{"num_attention_heads": 2, "num_key_value_heads": 2, "vocab_size": 16384, "tie_word_embeddings": false, "init": "normal", "beta1": 0.9}
MLP neurons of a small language model. Each row is named by its layer, matrix (up: input weights) and neuron, and shows model dimensions 0-255. Each number is 128 + 32 x the weight over its row's rms, rounded and kept within 0 to 255. Numbers have three digits each.
After each neuron's rows, "fires on" lists the tokens most often at its 100 highest values on Wikipedia text that the model never trained on. A number after a token or word is its count.

L4.up183:145166141132107143149083153120091143094121165079146147118139135092185118156136179088159108134116173109078130155148165074134154103152089090125123186124107130101112166122082161119164118087159135135108079144135138134151140138158147162140154150204146109132154164127080110147094100144107113141101180157102163141092096088124080179096123074150122117123090214108098090178167095115101097120118142090168163179109114118105099102207157107094151134142109192149096093172177161109135125127140205157096107174099159132069118164144156129141152155197131090121135120154135138161119030126176090158160113114127143114171151128149031117208140140138155146148111123181193125124118111091154154145138068146144152163116126125140116138135138119163071123043133048208136098182100090097121093111104106
fires on: " (F" 19, "W" 16, "F" 11, "==F" 6, "-f" 5, " (w" 4

L4.up1004:116139107111161074099049103121073150095070158078098177116138147089127139133074163151171094120152175188157134131142093112190105143122108088127096146112121173085168127077118151116134133122124074161094094171114163134111110110134152140108123175162083145138150156101096143125105155140137144141101123153150126147125154085097079112165122088122089104208092133146137192151080114124130113197126164045126140168153136113163100133141161100132156169122052126127072126142145079115119128091126166228085100128045165128129147143119103103092146180091092074093116136125108128148092127132089100135133148093089129178183175146152162083137113152123173162109162147130145115102118101119099196085116153093065110137137180105173116138150126135094017111065151130108113082126105096087129172144121083
fires on: " |" 38, "n" 16, "h" 9, "-M" 6, "N" 4

L6.up14:119137113076146123140124086145078122129187133100155087130132073134150129139087105124185144120127192121143130137181141165077149132191091103154050125099163102129089113132163087111157138086174082079134080116201079192108150172089174142112116133090108113150116115172084132125128170137114115143104123138098081071094170118137113131160127092149102109113084132096152157119081124141142123129155112120202150111101115127123141137148160156141203079122056140115157112117145107116168097049158124074163112174123118147092110156103136153073070112204176105147141203099142111082124065112159151101131127092131154185190161114151087111156094111116167139132128109127202093133066115148147138073115120136095191114147156146108144126151146171153112048167126145148073081172137093123144166090106078
fires on: " of" 42, "\n" 14, " |" 12, " between" 12, " in" 5, " the" 4

L4.up655:120099121127161122165148094120092125116165131103116159082120150103136089189102108097127098078121139164109129187158120135173124132161115066130107098121091129092132118171083181099117106126114128124091102191139170117155135125070190108183126155134081159194157105151150122139128079125111170132149135124123150071137118125131137184194096198141165132212159181124163139127136116111156080141184103121072118093087147123102115155171138113084147113135128191160139142156111131165159131140172167091080136127125169174154182157118223121148138169167127116096116089100110113101196098096096193067103136098109074092145104121079097104130111111129133162166130158127121162088121045120117134130156108195066109142135132078097140104144216188085107130156154103209129109128134130092131113087147176
fires on: "As" 16, " As" 15, "s" 10, " At" 7, "as" 6, " are" 6

L3.up490:088135127114164061059106143121109091118129178065138060179176175114118119118094117148141136133099178124140117164154106108191119122148105108135060057114144116172069117119147115074092112097147074128106109155121142132133112149139114145156158130166096141186156129103119156097078079152087143205042134158164163117091142113115159104150154140174117120104085134125137134145122068125090166165125104113166199156058168163175085079195094108150171107089050149096165089142164127132217121135197135113108149139112134111111159133082079152104131152173191121129134114125104122103099138100115062145073142104138153208197166111169113136119103142133128126110150140131118144142065089109139141109131142148125084107147126074095113130161159121140106104111151111127066107159143068082127130156142133
fires on: " and" 24, " with" 23, " in" 14, "o" 10, "a" 9, "e" 7

L3.up710:146148093107121131175096145162151121079120167138136123124178089079090147152105197092117125203149120156085153162139116128114079142119139165085134087124147112135096092118082137084078107121136075151148107143125123121131105119142164142112139121129090137187124190067123149082076087136138063152059071061130091131149086094126133132104072131146124118160093154086112172206095109069157159121159120050124129169129157119174148178123083056122132176140081098076081074122166124116111131062112117153061101136062117153098146084148143101116106184121106098086116123152115137174120204119126096151128119134106106158134177071157147131125137108120150145143128137108134121102115161091122194133123139124069090156116171107127111125114132110088051108148122110148037068119080150080100165100103116
fires on: " H" 80, "h" 16, "w" 4

L3.up546:119144103107126111146139133090130089109132130146144108073091068139121111147127137161111148115167115084058121138170179162138071170165122091115155087080094125088153111166105132172120141086078144146114122113145102086125104182099151097136175162117106121192111103161115143110113083116077155057139126121091120102051139136164092121169120148106087145128157193113129140084143115130085136114102119126139089135073102165202153128082076114035151109206120181096176137103171153119179153146131127105164116077139086090167082075197098173085108152130154100120152153082117126155079089132150113136106122022107104126183143130120108155153159126161160138139124115109087132177079142095145145135056078120114130079159156111076117133110185170124091126165124134087120136183111113174149174093155092
fires on: " and" 30, " to" 25, "'" 14, "3." 5

L3.up212:104106114113161128161103128047065126066113144090149102100150128128179095136116156070129140196084182115141204129141090088117139088090129124140117168177143134162091120143140115096141088118145129139153036151102112177184123150151138158076130188125119067097121169117091125144098154103182106095152186137077110106138152071164108157107133097205165212113097150104141083169140109072129075153086191078110165198063096100148129179166147157143141116139099149102130117113127146099118110119116178180110096134079179143121093191191163137099146115126087082123122123115118105135119111155184088106148146147102143087088148130146094112156145103152155177146133118186180121160130138135150196108169108135113169108118143146113082166135142135091114080107154079154116107115124133165122086106136089
fires on: " (L" 18, " (F" 16, "Ch" 9, " Civil" 7, "===D" 6, "==F" 6

L6.up114:111022083092158128173095054071114120129158121103139110067153149118131148108129107092156134070128094107100112152171151162148131094132080113111152173175160068119127149153154126108152097097126118158111106117147136132146103182156145129057163117158105154089142122173111167092089070113082088123074102152096169117092088117122127109141138124138100128148088179141135162185093115115113145114089099136133146145101124126119163150148129140071165084133096186109190115095088141063167139084111112144092154082167173191116195077134167184041118145160137152147156142168111094110135156107173120113087118113051104145136140113124107119160104117124137075165081143146100146104150148073107138138139082092111114218159171089116106203136159144116120059120139121148130127172130129126113121097196191
fires on: " of" 22, " and" 15, " /" 10, " twenty" 4, " from" 4

L3.up220:141084084108163164178099096120099116099099124120119122133137127133144073101148117077179113132153118144108113116169118196119184056112109144098138130211172122088071106165179089077129071126136080079140098176140110124116115122097137165137143142105123131107130128140051175155168181099090122149150148107149127153104089102121152113126157160086144144170078098146157125153084119138157142109099210101145186160146164109090160158117074125121176133170148068107085093144104123153114090103097149141106135140124161119173048131080130084061116126085125130124170158105156103139138156156104132092130097136179098129136129115078139074166118101126159135151157195118166135126136121098076135069148135214092117183093174088070110211160158117129127125127129140144057135136103208115134144105184166
fires on: " of" 21, " on" 15, ";" 11, "ing" 6

L3.up813:133113061103135153160074118123116123109119192167131154127063149098106156138111146046131113089117095110081129139166121130167129137203116142133110131157177139188165119177082119058087033103154125117113109179093185151133095137111163148161194180136140166170161114074103135121156135061121147158134097124141154189100097142125138174142094179151159142209097102111113190142106084118156138123156130108142167118109120120102172109104091092139161128175129148150088134123198125161099123135072142156094103116095123123121134120133127154072142187113149132103169173073096126144156067139095133115088186108098113215190127137112049045138113127122125150115115133119122119161126088113097153130174148128129101161154154051146084150154112151113112161076144118160080100147076147146148108104131112
fires on: " for" 37, " For" 7, " with" 6, " from" 6, " of" 5

L3.up65:109114113147175141180122143099108108143143179142129137168092071099142166120142147129149155131121169074080090108161136169132136069149100141138150166126136082167071093206156093069086074060230095109066108101107143092110111137147115119099182166173107117105130141153109159091144152105111140158146098120136079168138034133108112124132105157128174183132060140116134178151068130152128126143105052131142110146086073168142117079080125139141183146122120122088129099110123128071152113114080141156158134152124193106104104129113072104071100131103116086091157144159157100092073097130121168155070144118100148170106183102162113087150130126136125129163105107148150068137108127123103124141175146138094184131152148113115078124157124130091102138065133132130045071186076155106150158105146100
fires on: " and" 38, ":" 10, " |" 10, "-" 8, " of" 7, "ous" 5

L3.up125:094115138163116093046147106130157162104150166140129076100137149088085165145068143135134101130138146117141117107117171134098021122153097099140083130116180158182128105105106150126122097141127118125110071115097163080148124078121116116109123177127137066189180147106144096127103062126130178111130171076124142159097138101138162147154091138168175183154152153147127188124060111071132115148188090097147072172155069167168113074153122134143115127143119173086134067126179121122138138123182144111082210080152088053098132096108114124122101210160090130109118123187083114070072130113177193132132144128116116151132142074146100113139121130108150146145088150132108123161083107131052171108143150088149080096126179145130077157129124120095089138130109172159112130155141176117083133132124096
fires on: " V" 39, " it" 19, " Ma" 9, " Sam" 7, " x" 6, " It" 4

L4.up660:113131136133217142102127015116111150101165155071137134106162141134156134170107118136122160154096162103119122183148108147124139081104172076088120129175109154173098107111156120091115092115200149150083124161142134157105132167159142119074139164165132110119168164128136118129086041131089158177153105128115166129085077128109107141132153152165085141121070127100134123092098082142101115147125128083193148147108119155154073064162134059136137139173114101098144135123107116101119136136185136110142153140062095067123103116110117115113145126085167110103118192134152068104111129121195139151139140120137163153150150107191139092157147086182168167172127110114163156199132113126180171076115129121133147093125177138097100105172116117148026129043148150127099050127123138139186157103094095
fires on: "U" 18, "J" 15, " =" 11, ";" 10, "H" 9, ":" 7

L3.up149:098150090107122121096117143137079143125122199123122148161095161086117115148063159091129158114115209138135130177170110122175137073160129098094102153152185148138089099161139093080151077117162111164120133148129144123121158128127172132168157129165075120156176118106084132103092088161141133171103112129151156155132084149104072112193145150094173134209103115132138097150100094128144153125162142110156175196105098168088122030128154114127168168133122125142137112140147121128095079074138139039068091192100108122100136205053150122162081136129149158119143177108125089130138128103107144164134161135075113170156099103161079090135091141119144144141091177133123170176056124164100134127139154095113077126165126102095123170149090117082071133085141121174059079124125168093140114112128063
fires on: " from" 30, "s" 16, " to" 15, " |" 12, " of" 10, " for" 7

L3.up750:135132149128121161153068172097122121103186132136167116107138056124157098102131143169168110074210087114023073127120178094146140139126124128154141132174124092115119137180064165129104183123162079084068112151166074183130141151153135193155152154147100143145135127190139108123151160067129159101117182047107092073160107141170120128121135127131128129120103169153129204066166130091094123073077109117119101175135121128134200132097139095030125161182091115133142123146148157196152119163083156118192085134171146126099144159129169181091088141098157142118184107109165068168128100149086198165091097116152174111087148127113105101115158146102134111123169118156137109105102143117130130108114104137163165163132131121130113136125132145110131169127099076131121159110098124161152160092115141
fires on: "/" 21, "y" 18, "et" 10, "ric" 9, " Website:" 8, "ip" 4

L6.up19:144170109158155118126083115138059095122114098132119068040150065152133099200124183099192132119201178135060104137141175133148085085144062079152167139164156072117132096116122162108111125112129153093154104159170118139114098142078141126117138142162139144122094063103107163105122121098103129077107116140131142043126098148112100188157111114136126117118081120080161181106141164126109154109137113098089171098138131142165128161131165144142145084136121157142154124134124114092144170164166126106181081152149146158114077195121099087035051128207189102169109143148156155098103141107135130122168143077110135100160143130108161086154129144143205128103145126178126093099131119078168143152140122144076093112139144158076125158143175132072110074166115122133128120150161116153135204165151096
fires on: " |" 38, ":" 8, "n" 5, "\n" 4

L8.up201:126157097118167080131090056147079135130217112153153112110161127104116128134115177148188158098142159141100099142175132157115124084186094108179105119114121129182091080108108173117133118073152119134133027103110121127138165201108180138133141124112125106112140158147077171117097103136100114148099183160135114084096088165109102108172112101197079107169127151087128139152106101135088130115111149121147133097156119140140175053137132100129184016155057171080153121122125158113123161046114146106093063157110113142173088152121110171146067118097171115162148153174163128138092109051207133156128131126094126142135158095139085101130099105074147106130112103129162162094101123071093135154097137156094143107166147084154150101171096096112106160117123101169134114171124103132136180140122149
fires on: " to" 33, " and" 22, " of" 14, "-" 6, " |" 5

L3.up717:085129133135153121105156141118139170136123132109112121142197046137126115178141138175105194132149176127152142132163145176068079146129122137176141138107103048101120139144115188125149151062161124110125140118126137140147115082110163118086149165167074084191129160104119130092037099147125125088110147102118119084099146071132103162119090143132146180145100173072119115152123106114136102224177141128152072156143103136135110124132116129104153115134140153077117123150192130036198073069141118104089142145123115117126101070190095134154117101182115102136088139134073132091113142141202128117172080084143095122123151084150099201127152106197138189138132109115148102141149150092090133135167061159088109148143131166145114100152148173105126084154118160175116112165137097138113193153066126
fires on: " United" 39, " h" 12, " first" 9, " World" 5, "election" 4

L3.up615:120155132118146092109162097131123150117067171096120076081080143106142083162069071134094110085109143142140082185205182101157071159112082064097072108103158107105150124129112126165154079071124139161115101138132110134129118137173155103200181172124110112194163148130132120153108100130089133137111131122151080176070143090114137166155138149132170130100148246087159130131122092140104100137144185128129124178102140168158143149133096083076170098132132149083149104148129133138143128139127142099096151109082142131132136110142161142087124160156068126082086110104138119135082146132085115144140071060189133147198144098130128170149190164093114144106181153088089210149054138060127136122121079134145107153109188093114135114179139139133122134154118103160097115181130059121146161133137122
fires on: " and" 20, " is" 18, " –" 15, " it" 9, " a" 8, " as" 6

L4.up120:115104106109167131120133089084084101122134126055170113105114141110135157147130189131111108102122081063083106136173210175132112136117114125154116121153120111125133136145127136091035065044128097162078072135176113131152113124131132208083160141182123125121111129166141095122111099128125167143155124156144148140102071077124116178100127122131141129127097148099154127118060145120162098140140133130139149170072168100133115155140076089076157127182091113142146090122125094116175137123192151162083136094143220148158098094143182193061097187186130066123142161143104102120108104115143160089118093130120110133190166092104128097116106087115118096150114132194171091175133144104103121112150073107091141172132174094079097145187100150136138084090152106190092116177097148102149125098084153
fires on: " for" 14, " His" 14, " Her" 11, " and" 10, " These" 8

L8.up729:086125084064184122094133044111139132123173228085147185132129103088141095145080120122149138121161169109132144189165138162171056142176123108141086066153122113152139154157106156095101197118157074126067083155194097085150083130089083132121134166147108084126121105135125129153106122123129139189129150129077106112101136112128146142155091177139115114113094191105180093093126168111080099164157100131143108173107156173156172111156077090130131104112113123107097069193176130109172113178170113159122146135114147094117138131111122160068122115124109098108138118121141120082102058072199126109037120104147131125130136122133106142140152117130137131138113127118130119129114079090127149090130107138104142141190125114146078135159228165081100124113130066108052143146157085101165151104109106
fires on: "\"" 32, " and" 14, " to" 5

L6.up357:102140126123133113119136126125113180096127175073131120105156155140139124155123127134113100085130162166072160133170084114134116047133122047083093135107126129118106114139139139121162126106191091150088081132152116183128127160168115101148140184153064063109169129137106154159084106109087162160126115111100177150101092147134089103217121133128127152185086177117153168106071081104075143152139131096154152165173092152144122148101154115166165136119137109104149159148145121089089078086132135066136152089054074100177167167089084085107116094113155151076129155137122095129116092161150137177125137115105163197157153125173111133142119152155182162121136137120080163205098140140129158100104122167141081087122213145097146124109090154147040122095189139104115070160127144169192174100149101
fires on: " |" 36, " =" 10, "Y" 5, ";" 4, "K" 4, "H" 4

L3.up1022:091120059101142075144141186082137133105157149126129078097161108161130126068106174123194142104189145134123094170163093136134136106118115147097137131149126026102111082112120118068128075143115127076084127132183127132098095147087157136072182089154094130102127124095049125126115142128034090131102120104139097104135148124112068105141134160102089080164103151142139184119086083137136113149083103089119152120131149102133147135132121152108181093135048071117115129150152112107148107047090195132142144157054103183129120135139117119105153128093145068140146183132128132106148125102098109102144113143119123159147136144182138058135113095121146118188153158098095058062092126095129154134138148163043117104146147104113109130152174159106074079117178155071082129137079073132136135112097130
fires on: " |" 29, " of" 21, " to" 15, "-" 10, " &" 10, " and" 7

L6.up674:111089118079121161067122129103131145114187106123129101095147131156145103130129146139153127151161133137108074128138145168121103155202087102115146148126124078136181101209075193116132118120177094158081119182148159051113093113115098141149153099124159171125208107123123104136139121147043113121129166096104199118118096125146149117150104097105103182147106128180135176108195122112104096108136139116111150132219156133141135138151138087121138156202101176112120110140131124068185127113091170115150113173126149182128120129190153137094186186154105169161211114113161121078107110123110166114117092051106116114130093164147122158141109099091160113140120159052153063102148079094099143106119112120139110148108152146153089124065176110114113116098138157040189131131119142065150162133135161
fires on: " |" 46, " hair" 4, " place" 4

L3.up217:089109127146137142186102144062130124101144147109121102160153123139128086103105140172093200215111126037186155158142085145113076150142109135144106178175178097092075142133136178024165130129154118121109044173089127076167138080158105132121131158083100088112129141128158159086114107131142148208138137138108116098130106118133129074130117181135129125138070118123141163198132092093110111145133084090141065194139097133178129124138151131121135130162062105082093128141211164115134097082093185158111152137143156121079124103071140147182087161099078116193143091135105105032126161132142092115109079135113146139091167081158101138104123114157124129123122160146146114149102107077113147089096137139113138151155151123130101141136119138076099140063131123112079088128101141082130114098143156
fires on: "\"" 50, " s" 9, " th" 8, " ant" 8, "s\"" 7, " or" 5

L3.up609:110120099032153104171141127144126142135136129138148131092126100152121114156143130086137109123131097179149119163164115199102140074089127159132133203136143084046136118165131128123169131104146102178122096112118168151154153117136171138147128155122074161110123167141053122110156152103118055112109122065119104118099063141132067138133124085139181106146102130108183127181091120130172088160074156121102097132147162125134132174091120111132165057160159141141102122120140185098134097047067101112132186182138156137149113126158192146151141102123109151080153158136155059115139132158160165121159054145152145098108127110156191177168139095193155099137121163145172135116128134103075136133097108196034166166155102114118122193120090122115107071128156089144116126132066184139145180136098123
fires on: " on" 26, " in" 11, " from" 8, "ing" 7, "th" 7, " as" 6

L3.up988:145133139138108101136148086105105098105166119100181159096159133113155046160155119127153132108149128139116140157145129166145054112165140094154115109106106152086125127102134156171117161088107112124120150141116112067184162103147190083119144133068088138189142164124120076148105091089136116124113161096084085051131111149167108158120125119064155101146153218130158122121145117084187095120150145109114075118109090149119156132088163133093137103187108154130183120159082178136201064134179172124136120147072175098129142169106151138120052154129120097142174110059080143166085150126134169107109088118088135110189175154152146109133135115139132109137145169142115113197093166140086148130154069148106158127114183124092148151107151171161129102130125072169109131179064181100048135067090159
fires on: "s" 29, "us" 10, "as" 7, "uses" 5, "is" 5, "ens" 5

L6.up905:106105085108127105081112168089121100068152150162126128151130085097122111135108189137143116086154129115031140086158090161095153142188082115172095168111082111132110056153111112156145074111129137080156122105125114135109161176138125117130167154170054112148102100128011107159126135141139147053083114126138099095114124124166098135157114097084127158135093137082135165081128094100079170134140144054171160161121124118082165085110163149089177163092137174088197094109123163103118125125137180098103067126136096131115132134097100108093090126159113143132082101131136102110080127119164119152133114124099120091149068065122108159158137110099210077157173129096104038128108147122120186163133139119161201141134156156138135113144109123145045127114100111145170121168103126149117107081125086
fires on: "′" 30, " .4" 9, " +" 8, " (1" 7

L6.up840:132126111115164095099113047114138149111130188093168120077120107134075135175083135147178064114101122117119104163171184185178079109152133104226060109144157101143083082129130166154140125077139151195087108121107109126129055106126109127183122194119150113144148156051142119163089052142158140140095092166122099100074098087140178170152059119112104170144132175089106197107124138114099117149126145108116123103093135103166141083162061064110158129140087152126157095182111143112175120173163183166150143111067128098046103128146110171081160131132121141111093170106166120089101106082116106119096139112122105176188129093111103127146126090114135130121160127141133135164116094114110149080134082138133119156109154153115117107169182188136105127168140147159127116159160094159108156115117142
fires on: " with" 24, " and" 19, "\"" 17, " was" 13, " is" 7, " It" 7

L3.up205:128156141105160161125105143160119107094154181125137169109113076114006174183115158099133146165110143160096137178139167144109119157140144089096164141115078104134128093160120063072083153127205128134097113070099121131159136138121140160134123089139128159163156144154103139096114151124103107130083053110122147133174152091137139129153122119101094113118072134087159143145136121081169116170167087060080183083146156145178149132124156131149127154105097135134130118089165150137131134129091134097086085138118162188123142071134095128086126062093139150098113154137095099133148161140130090153104124135135175190185157123156102144158161117097176063196062158094158108076076148105110187159157150109112165152141124102117157110153117103111019124093136067156074066141083114104152137127146191
fires on: "ust" 12, "g" 12, " St" 11, "w" 9, "est" 9, " Th" 9

L6.up697:137075076161161083168144107124124109136172117122154178110144083088114116143159150111144110118073132052102071182161211145118117132131093090125123207175149129162155099116161145034139092096226135126128051172136117138178156102070144155099132085141135133147137186111142144162137097158103103129134145152092127096086093162105094110111115138116117125133099146171144169159124080122104086122130069130169176170096201110187173129195099053089153150172092150079160155144131129135102124122084169156158104129085177134142102113146086128076115139110125111167145113146149101100074180084136145080128098135128111138106149128082114119117064104112135079149127148159134133121109097120120149127096118118136140141089175100109082174165120168190119119086083135150113079128073156128138158112057148
fires on: " or" 49, "est" 10, " and" 5

L8.up175:137165099099168129119178129154126054054168164105129117126125150162134120146165155182082192107105128043077117126125091173188154165155115087126100116154120121182113094109153138094127127138133158152147114130116089178123140209112129123096141106135109086145107094154125185061091149093092131158120135158091116100154094120212116100153109147150114155111137190077164131108113087089065154145101103063165140105126108143138104072086109130124140112104110116079160117129125160149198144165151124099160048131065155132117082164140146127160129049112178149126135185101133122126065081138081129153088123122113130091140101112132075165183162113108153115168165112078118071085130117119164186098107131124167184111106178178121134093146141154132079156069074135107146132115141112184171114112166135
fires on: "′" 27, "°" 24, ":" 6

L6.up379:124143141109106162165128035171125126092160116100150133094100157181108068156088105117164109132150058142112168152146133157155131163069142069184124079158078169137087121099143159174080158119088081167043090146146121143159131177097164143198163175078135149113168181124140083065164068089144099171109089136099167148108104192111129172185117161157101113155129227118126128139098112115136118164142128100129114119168185174098106092142135091182132102139131124119129126155125140162187141152151128097113158115106173123091201148139189144140127175156150119073185118099125108083150152105108174140087119119099112096140139107129121117155117079161162111128072134182142144172158131099109144119149089182139108190112155072133137143126119180144087110124154082146153113165135096112114125108084161
fires on: " As" 21, "As" 19, " as" 12, " so" 9

L3.up128:098082106089188131114081152127063148079082148107104122100112071098139122143088124112226128150174116107151103110130163100152122069168134117106151106108122120116096143119093151157099114126110072172065094105161134146158178106103130148142122182150103147118163130102085134140139143093162161060135178149121093095134108128127076150113162113142172141158100109148150146165114110071128023118049151045120110191091089098141116112158115152123118106156139147144164105073129137131165146131093155142113090154108172054139071166152137169111121150103172116084137167106143106120079104116099111091137133168142142112117151092096119107156104152180159199138123115185107097122095135099112207068089144131038130165122127108148145186157123105107066113124137164104095096099105147114147177075081094
fires on: "p" 17, "-p" 15, "m" 14, " (p" 9, " em" 8

L8.up398:111094101118164096188192163119131183096151121111100105116121101159135136113144139093077137114148155065060104111145132142109148164160150145106121098091112100159095115100104103090101114104123112132134111114148150138137136135119137131111132127090118130176169110142081171108103123140073123146144127187103105083117129122164134101128136129126072151105118135108112211106133095095130157077162160076193137127026160117120142116124132156072149124169099145112195139099121126092136155165161162066156127093067096098147072100136099180067142169108146149163143093116131108106085144103133113146102072092118099242155175123092114107208092084161158125114080120134095160136074130118111196134114128114145174123105252132105074146139089126156082181117090140131152097184140113111158135066132168
fires on: " and" 21, " 9" 11, " or" 8, "\n" 7, " 5" 7, " to" 6

L4.up896:158143132094112135131119088075064072112148156108161136106121154138173129098146152100197064086138084177074106175149143147137153165065105130146111119149086164163097067150112098150112157097170096109138102188135071189132141187168163145163159144154088109140104084152115080176153175089081099126127141121126190111084101160132137113129125087083117137097108139128152125075119124122122140106149131104108187135065094130085121072168136088042152136114125159147183126149127141163211142149142187145181103117115184170117165173120166090072133123108114121104217103120130071171127137140115209178123095066111111132135130111126103155130125073103130087149154140149137110127043143101172147141121116124115181115082147122113130160144162160149134091100164095173148119165071140119169135127149133
fires on: "et" 20, " along" 16, " Website:" 11, " attend" 4

L6.up287:174052162053160117134113124135113143132152101097118115153148110133137115087106164118249145125128141147125123150156165176077135117137093130190187146188185120133072037165049136136075142143086093171149073102129124107126162162135160146160115073095141113095133110151135147141160170106128098095146161090130173100139144093134153093179138130111166145080105109123141141122123165130107101145122156107179169115140131102136181143117141127084158141091124128084132072076123146112177148127103116146136104140108162102087098167169094163099079121167104103145121136118118118139114151144126194127164044145090133106148161088079167136136093106155194119130131097112124081136082124092163151093127128125089122209132174176124072243147201154136121067116152161119136146129147106148123163109110117
fires on: "\n" 23, " of" 16, "C" 7, ":" 5

L3.up739:128150109091122159127144106125170170121153156111126129112145128139133063111151112128122143150211147117115104165183200139137093124114135122147128125116142154068115135122018166130118063105112101185087111154128175114138126127182110161096152175155098102168120147105145127104069063169097123156143166046145155106081141106120153197101156178115167130093092122122074136168127125113090137105114121106167079079140131206160130134119130162078140101144159136090131090135132128081175125061099156139079161100157071080093112107127079195139112190166123120163164088149090130131125165166141147131097102092144139233128153107189084154166152108183160221150181132131156131197098174157121151110162083109128089141154124137176125134094107126097109107103108142127135141159140125126120156135094121
fires on: " it" 43, "\n" 13, " It" 4, " as" 4

L4.up685:064120086139161157132136111124107119130116127141127166106195151144130157109074096067162151196188142132118163116173119151082140128091142115140139099167153128138089086204067107153091129099122133134134137110113161142112139137122136242105170112169099087144129139131079090058092103084057126105138141046138126106109088170115116198114142175142144143120112125078100135140099111123149108113117136107150103155126096147161135120127139143111178160136129116051202104087194081158125105079096111130113087170128131065125102099137145124116144166106158116101152103110119074119116122130114124095086097071163120148132123107102111145150125117157195152209118133099197096145091152147120149092161119131124142114207220128139094188103150122080104144154106158120099101181126185118077190093158132
fires on: "′" 31, " the" 20, "°" 7, " |" 6, "ist" 4, " 18" 4

L8.up135:075176123190169152168082049152098148134174145125160081076125138118142101127127125144105109098153120133096068187184110191150124095130104113120094115163148113128074092102080141128147053093159120173136097104141150123141130203138119161105214130170101105143144129121096125145155080119083102161131124147132121076102117118133125117156139136150120090131074171084116186154098056119133137165063191127160198186069184149129180042137168119128183097152097159103186126119124163151141124071095139083124157153151111160101131138107140139087114128105150120126144146105103102139117159063083102130115158082150158135134119133144127090131089093135186122118153089130148129114065124115090142106087104149150105128212111080158126085136096157090041107130114107153096104173124119065112150118132104
fires on: " in" 29, " on" 13, " of" 11, " the" 9, " until" 7, " |" 5

L6.up618:091156061111160215107163134114120103126133119153131157078152121136125140191076131104129147150216117095109121084163151127107089124121158138171111063119141121155077108081150104131105123083120086195131106104131158113130149157137116207062152116163126116135116169143087178088088094119089125142183141113139133138076086184134057168115114177153173123134106151124130097091052102126152082123099141123134148167078083189142115117168123108127174136097089106148205088088132140137113126089116127108128100173144139125147085109162186172127115093085144110107209119116125051147100104141128136125119133054122127151132117121075106098122123140137136086196055135131173122154053107134136144067135100129116166106180193118152086138088118116047132096120129166102149127155131160152076140135146115
fires on: " 18" 16, "′" 15, " 17" 7, " New" 6, " 19th" 4, " 15th" 4

L8.up861:114157072149205182165100132079062097140138128142119087087146158194126119115116197084182152125172091110146094148153111101141125115190118163147174158156128066153097115089104123143107105110162120134100118117141117165153117176176163110126158149102128131102050147099067162123093143099113088160097139172142176090132136094109059187118147198182097149141060158114143106127073141124134119144085114124094153128103090155106166111126116130156160158078111160096183113076170141107167155130032174147100128166126138162132106136170113135051116129139101111119132134134179092122129156089166125101116163099075137147184165107182141130131111074147117152145138159154187130103127092060157121111132136143130189161166143095095094145158096168063115082121168125188126095176095113148121117147124176
fires on: " of" 28, " G" 16, " and" 8, " Spec" 5, " early" 5

L6.up648:099134137147200099102106118116079105130127142125147072171130089091078103159094205133121143126113134022110155101173178172109145180162095104092088095138152110140103124161127186119102105073177117135119111131164115120156168127105101142146150144129075112136110124164113185100138131122087199163092094160100142073105041161126084130147148151160126152154107135134146172140143068127081116156104146127151110171107134114124139133142084053053171160179085139088178138119101130132124139120169149145122134182080158150159093095132134177131142167136131109157174115134143137111052113073096122104115103087105084121138122093077139131137083132133126088127103150171152108155115119106057157121065094140072143208142178104118120141152119126174104121101105171105116082140066145116149227126104173
fires on: " and" 13, " or" 11, " s" 11, "r" 8, " exp" 6, " st" 5

L3.up508:076105088077094165178112035111126148131177128177177107090129120113112099108118128114150178170176082056125097136180161134149084047158135095146089138139156096132143094164111128106080091109122138150108088122081221136138074129115155171066162116102113141120165120131092130087126073112091099127127147126108110121128128120140078166111144115169185126174151129118104149132114121129076131082081161118132140170103146124164159081126098155152186108180091166098162069103128097114177149038104130117105128108149116154146136165153115210076105171132126108159196142118131088080100152128143098047062134112093141151146137128180089095146120086093150103135091145104108135118093104165119148111198092088132142149197155101124093162090113126083114068103155124120103117186127130144130121109133124
fires on: " to" 23, " of" 22, " |" 12, " /" 12, " the" 11, " by" 7

L6.up328:104149147175118128085158101123069136114111091129117168126089106132122123165139100120118158148159126064132088127165108127153087086161124082139117115111168162090117108072153135145092110102166139122135112144159107110133131183122159113073122131180140172188178147129146136066139081158105198143161170146103137164107117149149105094097157120136123110177144119188227169202127150129089058132056172117158152180076149157124093144127115118110155081186101112140137153129109145153210156093124131143129161153114158113138098083110155156139165136127090110195178152125146060117110113049103099122073110083121141160154180076109165098125098106114132139121142152171139137171069167106117142065144098088089103134152104095159125215115134115110113088146164141052090094156083195080125140105125131
fires on: " or" 21, "m" 12, "p" 9, "ir" 9, "n" 6, "ul" 5

L6.up1007:077080084129157119145095117121087180109137070044129113184179102134140156140076122119199153166147139206140114156166128156128118074120158125176147124149138049125151096152073154057083154094169110153146065165180170107137112085104124125094154124125129148136113141102067123097088092138072133132091115139144186122106115142121128127159100110157118119190096127114123164138175145130192170092144184113098148126133157111153154163179124132098165153130093143091142137167136093091097146089079166159129188170089123163162111095102121193113151115113164116148144159093122095149148160069122120157130083126158106193112181120117163140136107151087133118166104141108198108107138087111097157105096109134108104105139136113089118135124146171110098071093167154105138113114048106119078228126123202
fires on: " of" 40, " |" 21, "s" 5, " United" 5